Part of a small language model's weights: 8 heads of 128, MLP 2560 GELU.
MLP neurons of a small language model. Each row is named by its layer, matrix (up: input weights) and neuron, and shows model dimensions 432-559. Each number is 128 + 24 x the weight over its row's rms, rounded and kept within 0 to 255.
After each neuron's rows, "fires after" lists the tokens most often just before its 100 highest values on Wikipedia text that the model never trained on; "fires on" lists the tokens most often at its 100 highest values on Wikipedia text that the model never trained on. A number after a token or word is its count.

L2.up1684 [102 168  72 142 125 122 171 121  64 103  86 132 129 158 137 124 155 137 143 109 140  99 125  88 153 146  99 122 111 136 128 167 179 117 175 104 144 126 125 168  90 140 140 143 129 123 132 123 105 148 133 117 129 134  99 146  98 129  96  81 129 119 154 123 128 110  96 131 131 135 126 198  82 109 112  79  93 138 113 166 131 118 133 144 124  66 108 132 159  87 117 112 164 123  96  76 122 139  91 127 126 127 113 115 165 119 129 110 124 161  90 116 128 114 147 125 138 130 104 101 146 132 107 135 144 144 139 143]
fires after: " " 70, "–" 14, "^{(" 4, "-S" 4
fires on: "20" 45, "6" 17, "7" 11, "19" 5, "oul" 4

L2.up47 [133 191 118 141 156 146 177 108 125 121 132 121 124 109 156 155 147  92 180  95 105  97  86 117  88 171 152 135 106 157 186 130 110 127 153 167 156 121 114 153 129 116 174 146 111 117 131 106 128 121  96  95 110 109 162  87 143 109 154 133 123 118 128 165 142 105 140 130 131 149 142 165 135 117 150 116 126  90  90 140 141 139 140 128 107 105 121 120 151 121 143  73 159 162 107  69 165 139 130 133  86 135  93  78 130 164 164 153 157 155  92 127 151 142 118 137 116  88 168  94 151 128 129  73 138 100 135  89]
fires after: " " 32, " (" 26, " March" 7, " May" 4, " February" 4
fires on: " " 33, "19" 33, "20" 16, "18" 6

L2.up1017 [110 146 157 108 125 106 107 129 139 108 137 116 137 155  82 106 159 122 124 117 137 163 108 135 132 124  83 152 116 117 157 148 143  86 105 133 109 105 128 202 136 142 166 125 189 112 149 133 132  95 132 123 146 104 165 161 146 134 113 105  95 139 109  92 144 141 152 144  76 143 120 123 121 133 156 109 158 100 137 143 129 126 125  91 142 153 153 104  92 166 150 121 110 149 185 134 172 141 112 139 133 113 130 173  99  97 139  57 128 161 124 147  95 129 131 122 164 112 133 113 127 139 101 100 150 154 131 130]
fires after: " " 44, "19" 27, " (" 9
fires on: "20" 58, "21" 11, "02" 5, "00" 5, "ok" 4

L2.up917 [ 86 135 132 111 135 174 120 139 120  99  90 103  84 122 106 119 124 149 111 166 122 131 154  93 124 106 130  91 152 188 107 117 132 121 175 132 120 116 151 123 151 114 147 108 131 129 131 131  95 123 103  95 118 122 150 144  92 128 105 105 127 124 128  96 106 131  73 108 133  90  99 164  97 166 151 124 137  90 132 104 140 105 128 179 104 110 144 168 131  98 126 136 164 152 149 128 118  90 102 164 152  91  80 111 155 141 104 148  92  94 102 131 109 130 142 146 133 154  95 107 122 148 169 135 130 103 110 136]
fires after: " " 67
fires on: " |" 24, " :" 9, "19" 9, "1" 7, "ire" 4, "20" 4

L2.up2192 [ 87 133 124 158 142 139 113 154  99 143 146 102  84 102 114 142 181 132 157 118 145 101  86 167 132  73 161 113 101 140 136 179 158  82 172  82 110 151 151 162 138 184 135  95 139 105 144  94 123 159 155 126 151 111 124 139 113 129 113 127 106 128 162 121 163 102 120 115 115 135 145 110 133 129 127 144 168  90 103 146 144  90 157 165 127 130 118 107 148 119  87 143 173  82 136 144 127 110  81 136 140  94  99 127  92 120 105  86 121 122 115 121 144 127 120  76 145 131  94 137 130 115 138 119  70 144 107 128]
fires after: " " 69, "–" 8
fires on: "20" 23, "25" 23, "16" 10, "ar" 6, "19" 4, "12" 4

L2.up620 [110 151 123 115 146 107 148 105  83 106  67 107 150 134 150 136 121 126 157 154 184 124 128 151 112 128  93  92 131 146 134 135 134 120 150 121 123 144 117 175 128 135 112 117  97 105 135 149 105 116 138 161 129 139 119 130 107 144 107 101 109 122 117 126 139 187 150 106 162 165 137 153 103 161 119 109 150 100 132 145 146 113  96  81 103 133 149 132 181 157 146 161 106 151 124 126 137  97 120 162 108  98  78  93 113 120 145 135 112 156 141 127 164 107 172  67 132  88  87 130 146 104 116 153 161 139 128 111]
fires after: " " 77, " |" 5
fires on: "1" 21, " :" 14, "3" 11, " |\n" 9, " |" 4, "4" 4

L2.up2403 [109 114 121 125 138 154 128 173 103 127 140 114 133  96 158 168  87 148 143 177 140 125 121 145 128 124  93 126 130 130 132 132 125 128 151 149 139 165 105 188 155 137  99 152 108  77 128 165 119 129 153  91 146 103 119 165 150 143 115  94 142 139 116  99 116 123 147  96 134 129 155 134 140 116  91 121  93 144 127 134 111 124 125 114 136 136  81  73  84 119 140 154 108  94 173 168 130  83 101 167 120 122 189 185 102 123 126 127 151 101 126 119 115 122 136 180 130 136 136 167 108 135 140 121 174 108 122 135]
fires after: " |" 55, " L" 9, " GF" 4, " GA" 4
fires on: " |" 35, " %" 9, " Pts" 8, " GF" 5, " GA" 5

L2.up618 [ 99 146 122 142 133 149 142 162 129 132  97  76 118 127 109 126 153 134 110 118 142 114 122 138 132 123 112 108 127 155  96 185 115  97 147 137 135 127 133 100 132 116 160 105 129 121 175 117 104 128 135 122 129 112 147 127 104 118  46 118 160 154  89 126 129 128 107 119 171  51 100  99 107 106 159  73 132 116 151 101 117 136 138 139 145 160 107 165 144  85 152 138 158 141 139  85 152 156 143 136 151 143 102 108  93 181 120 136 166  95 155 149 147 114 102  97 138 121 118 150 126 103 125 153 129  96 135 115]
fires after: " " 70, " (" 8, " |" 6, " the" 5
fires on: "19" 31, "18" 25, "20" 19, " Independent" 7, " Royal" 5

L2.up794 [131 120 130 137 131 149 125 193  97 154 142 136  83  92 180 158 161  98 114 136 106  67 119 138 145 133 106 118 106 135 150 127 146 105 148 159 128 120 106 136 128 129 143 131 126 117 143 112  62 147 145 119 131  94 123 180  90 159 142 122 105 117 129 100 126 115 118 115 132 121 121 106 119  91 104 126 121  76 124 111 127 132 151 146 107 134 131  88 110 115 129 127 111 154 191 125 117 136  87 120  87 119 142 143 151 113 144 119 148  94 111  97 113 129 158 163 172 118 146 121  84 106 122 132 171 158 112 132]
fires after: " " 28, " (" 19, "{" 4, "rn" 4
fires on: "20" 27, ".S" 9, "40" 5, "44" 5, "om" 4

L2.up605 [162 162  79  94 111 166 147 105 131 145 150 126 133 145  90 116 148 130 116 130 102 137 150  89 151 110 120 119 133  91 172 143 120  83 142 132 143 150  82 156 161 120 127 132 112 147 141 144 110 117 163 101 148 129 115  89 181  87 107 115 126 166 103 148 128 115 135 132 124  99 113 116 164  88 121 128 112 145 176 109 108 141 167 138  99  94 112 126 163 149 161 138 139 189  74 117  77 107 159 161 127 183 128 170 156 109 151 167 117 161  89 125 124 136  82 172 111 144 142 146 147 118 129 132 111  70 154 158]
fires after: " " 47, " April" 7, "." 7, " November" 4, " July" 4, "," 4
fires on: " " 40, "19" 20, "18" 11, "20" 8

L2.up1731 [155 109 113 148 125 107  91 110 102 114 121  92 135 109  92 105 116 137 127  87  51  98 112 130 147 109 129 111 114 169 111 125  93 124 126 108 106 136 179 128 139 156 110 131 151  90 135 120 169 121 146 117 154  96 101  91  80 135 136 119 132  95 106 135 160 114 113 174 128 115 153 127  98 154 136 141 163 125 106 135 121 127 167  91 144 149 126 114 141 142 100 124 131  91 109 134 138 157 158 123 137 152 116 100 131 116 110 165 141 116 106 108  98 131 133  70 183 131 136 130 153 129 140 143 123 115  79 139]
fires after: " " 32, "-" 12, " |\n\n" 5, "\n\n" 5, " |" 5, " Qualification" 4
fires on: "20" 22, "19" 14, " Website" 7, "=" 6, "==" 5

L2.up554 [149 146 162 105 119 142 136 120 124 103  98 111 136 108 120 124 126 145 120  93 113 143 160 103 116 107 181 132 135 140 119 138 102 127 152 102  92 125 145 131 118 119 133 135 145 153 162  90  73 160 168 107 111 138 117 121 150 185 107 128 104 122 104 148 126  89 106 113 135 113  89 127  83 110 126 100 191 124  98 113  66 143 155 147 133  97  99 111 149 124 129 128 107 111 114 143 137 150 143 101 155 123 142 138 189 102  74 173 115 116 156 132 121 135 131 162 167 133 176 124 135 101 138 177 151 134 141 130]
fires after: "," 19, "." 11, " However" 11, " \"" 5, " however" 5
fires on: "," 24, " but" 10, " She" 6, " she" 4, " He" 4, "ish" 4

L2.up404 [138 145 117 149 122 143 123 146  66 162  98 168  83 193 144 157 118 127 139 158 143 175 117 111 144 127 108 106 151 141 155  90 103 167 113 152 124 122  97 121 144 121 101 119 115 100  92 144 108 116 130 166 129  64 122 118 144  95 100 134 171 128 159 129 147 123 143 117  89 102 138 134 129 140 106 129 125 125  97 115 160 116 137 117 107 110  77 105 116 148 107 147 140 100 133 119 119 137 129  89 120  94 115 140 124 104 121 149  97 108 128 111 126 151 177  94 112  94 168 133 105 140 130 145 132 130 120 162]
fires after: " |" 24, " —" 15, " " 10, " GF" 5, " GA" 5, " L" 4
fires on: " |" 69, " " 10, " —" 8, " GA" 4, "-d" 4

L2.up1823 [ 85 147 120 133 100 144 174 111 146 109 134  97 135 104 133 127  86 162 124 111 114 155 147 129 174 154  92 129 185 170 109 129 131 165 120 160 129  99 122 145 105 142 116 102 160 125 110 139 150  98 138 194 136 147 144  90 134  94 140 158 138 122  95  61 133 122  89 152 162 110 120  81 131 102 116 127 126 136 117 142  96 153 154 156 107 166  54 159  80 121 170 126 150 143 119 113 117 124 129 117 139 157 136 157 165 137  91 119 135 144 146 109 139  85 132 105 152 101 118  93 128 120 129 103 153 123 155 128]
fires after: ".\n\n" 24, "\n\n" 14, "==" 12, " |\n\n" 6
fires on: "==" 41, "International" 6, " bp" 4

L2.up159 [153  87 135 117 155 155 141 125  93 149  94 185 138 108  83 155  93 115 143 137 105 133 173 123 141 113  83 165 173 163 111 177 100 129 155 147 144 175 131 152 150 112 141 153 122 105 112 152 112 107 146 154  87  87 137 102 117 150 116 138 142 103 147  93 125 106 152 133 145 100 138 167 124 124 110 131  94 155  82 117 148 134 146 178 163 115 131 165  86 126 108  76 145 170 102 105 120 147 140 133 121 130 119  98 164 138 121 153 133 123 106 125 105 127 143 141 108 127 134 166 117  98 118 151 118 130 148 154]
fires after: " " 34, " —;" 28, " |" 25, " –" 6
fires on: " —;" 27, " " 26, " |" 25, " backing" 6

L2.up1459 [110 158 141 163 188 111 104 123  90 147 143 141 106 107 164 118 139 121 143 171 147 135 145 126 123 108 124 125 158 175 112  94 115 156 112  89 129 132 162 131 104 116 111 118 147 159 110 113 147 132 156 133 110 136  66 103 169 114 141 133 141 122 118  81 121 147 117 112 144 130 157 111 114 107 115  79 142 107 155 142 139 168 142 151 141 132 113 149 155 162 109 119 127  98 117 144 106 160 135 110 152 139 105 128 134 149 138 134 120 102 140 126 135 148  88 147 113  95 116  96 145 125 151 154 145  98 116 136]
fires after: "-" 46, "\n" 12, "|" 8, " " 4
fires on: " •" 34, "-" 20, "20" 4

L2.up1571 [132 139 151 143 118 173 117 156 130 119 157 129 154  94 150 144 126 122 165 118  99 148 134 140 142 180 149 139 105 134  90 144 133 133 147 112  89  74 124 122 149 183 127 159 116  88  89 108 114 130 122 104 146 142 113 110 151 116 120 107 147 172 141 131 149  93 109 144 172 113 143 125 126 156 139 100 159 101 137 101 129 128 146  96 130 155  92 137 104 161 177 125 129  94 106 173 122 120 134 157 102 104 112 128 156 134 114 107 157 121 120 127  69 165 145 126 115 110 113 144 112 142 120 114 140  74 133 160]
fires after: " Gr" 26, " a" 12, " A" 6, "bl" 6, " an" 6, "uns" 4
fires on: "um" 46, "ion" 6, " total" 5

L2.up1916 [ 71 127 127 175  94 161 132 149 120 142 132 127 103 106 171 177 152 126 139 132 137  98 116 150 125  98 134 109 143 164 124 127  80 161 108 149 101  98 144 158 122 137 133 127 109 128 103 111 132 115 134 105 125  93 134 108 143 111 105 145 119  87  99  94 129 150 123 128 137 135 106 133 142 123 126 156 164 131 159 146 150 172 144 134 105 153 109 116 120 166 127 181 124 136  94 133 154 119 144 142 144 129 122 136 192 154 166 129 138  85  71 128 104  79 152 153 171 121 138 110  98 121 101 130 154 157 141 140]
fires after: ".\n\n" 30, "\n\n" 11, " ==\n\n" 9, " |\n\n" 9, "==\n" 8, "==\n\n" 6
fires on: "===" 59, "==" 24, "====" 6

L2.up472 [125  98 127 149 107 178  97 140 128 133 104  89 141 144 131 139 139 171 175 149 115 176 139 115 150  90 147 152 125 118 158 119 110 145 118 139  89 104 133  97 124  87 171 115 171 127 174 123 118  99 116 129 129 147 113 117 117 145 121 116 148 112 120 127 169 112 140 131  86 124  89 155 129 136 122 121 146 118 123 183 171 117 110 119 126 118 141 113 158 114 118 113 134 107  96 138 151 109 109 116 137 130  92 128  81 121 136 155 128  89 156 141 142 112 106 113 149  82 125 127 149 127 128 150 112 162 123 148]
fires after: " |" 55, "|" 12, " " 12, " (" 6
fires on: " Candidate" 20, " Party" 14, " Votes" 13, " :" 9, "incumbent" 6

L2.up1604 [121 118 170 104  92 124 128 132 132  78 126 109 128 125 109 154 140 179 149 118 124 115 118 119 122  96 130 165 124 145  93 159 126 142 116 117 139 147 148 151  85 129 104 103 173 128 157  98  94 135 149  93 124 105 126 108 166 161 141 143 111 124  76 141 139  94 105 161 123 144 141 130  94 134 134 126 100 120 145  86 114 141 128 126 117 119 104 125 142 112 134 183 138 133 128 141 171 134 128 111 153 120  91  87 120 139 178 123 116 139 117 100 107 158 104  95 143 129 144 130 132 107 104 130 139 121 133  69]
fires after: " " 38, " (" 34, "." 9, "," 4, "==" 4
fires on: "20" 27, "19" 24, "87" 5, "86" 4

L2.up1707 [134  69 125 132  94 119 178 106 123 111 126 107 161 115 113  65 116 120 165 133 150 121 107 157 154 123 153 113 132 134 104 113  93 121 122  97 110 168 147 105 120 149 138 124 114 122 159 124 101 140 105 100 116 120 142 142 131 128  97 143 106 119 126 161 113 157 146  86 127 153 155 124 201 147 161 135 136 156 158 108 148 134  85 111 145 176 144 117 112 133 133 148 118 159 113 145 171 137 117 116 131  80  81 115 128 112 135 123 112 169 136 121 152 138  88 119 105 133 109 157 136 146 112 148 129 109 146  92]
fires after: " |" 46, "1" 5, " an" 4
fires on: " Votes" 20, "," 20, " Candidate" 19, " asset" 7

L2.up1744 [ 90 118 146 141 143  97 123 168 110 151 102 115 117 160 137 112 157 108 181 148 185 126 119 141 135  49 115 132 112 154  86 165 125  93 126  85 162 114 139 140  97 167 127 106 159  49 143 140  91 170 153 120 128  99 105 150 115 140 106 103 130 131 130  92 154 107 114 155 147 154 121 177 101 182 172 120 103 119 116 123 152  93 110 143 122 146 117  94 191 157 129 141 127 127 151 131 174 142 112 124 155 131 131 126 124 148 156 115 118 123 128 159  91 136  96  98 113 171 161 153 103 106 115 103  96 192 121  90]
fires after: " " 92, "-L" 4
fires on: "25" 12, "15" 10, "26" 8, "16" 7, "10" 7, "17" 6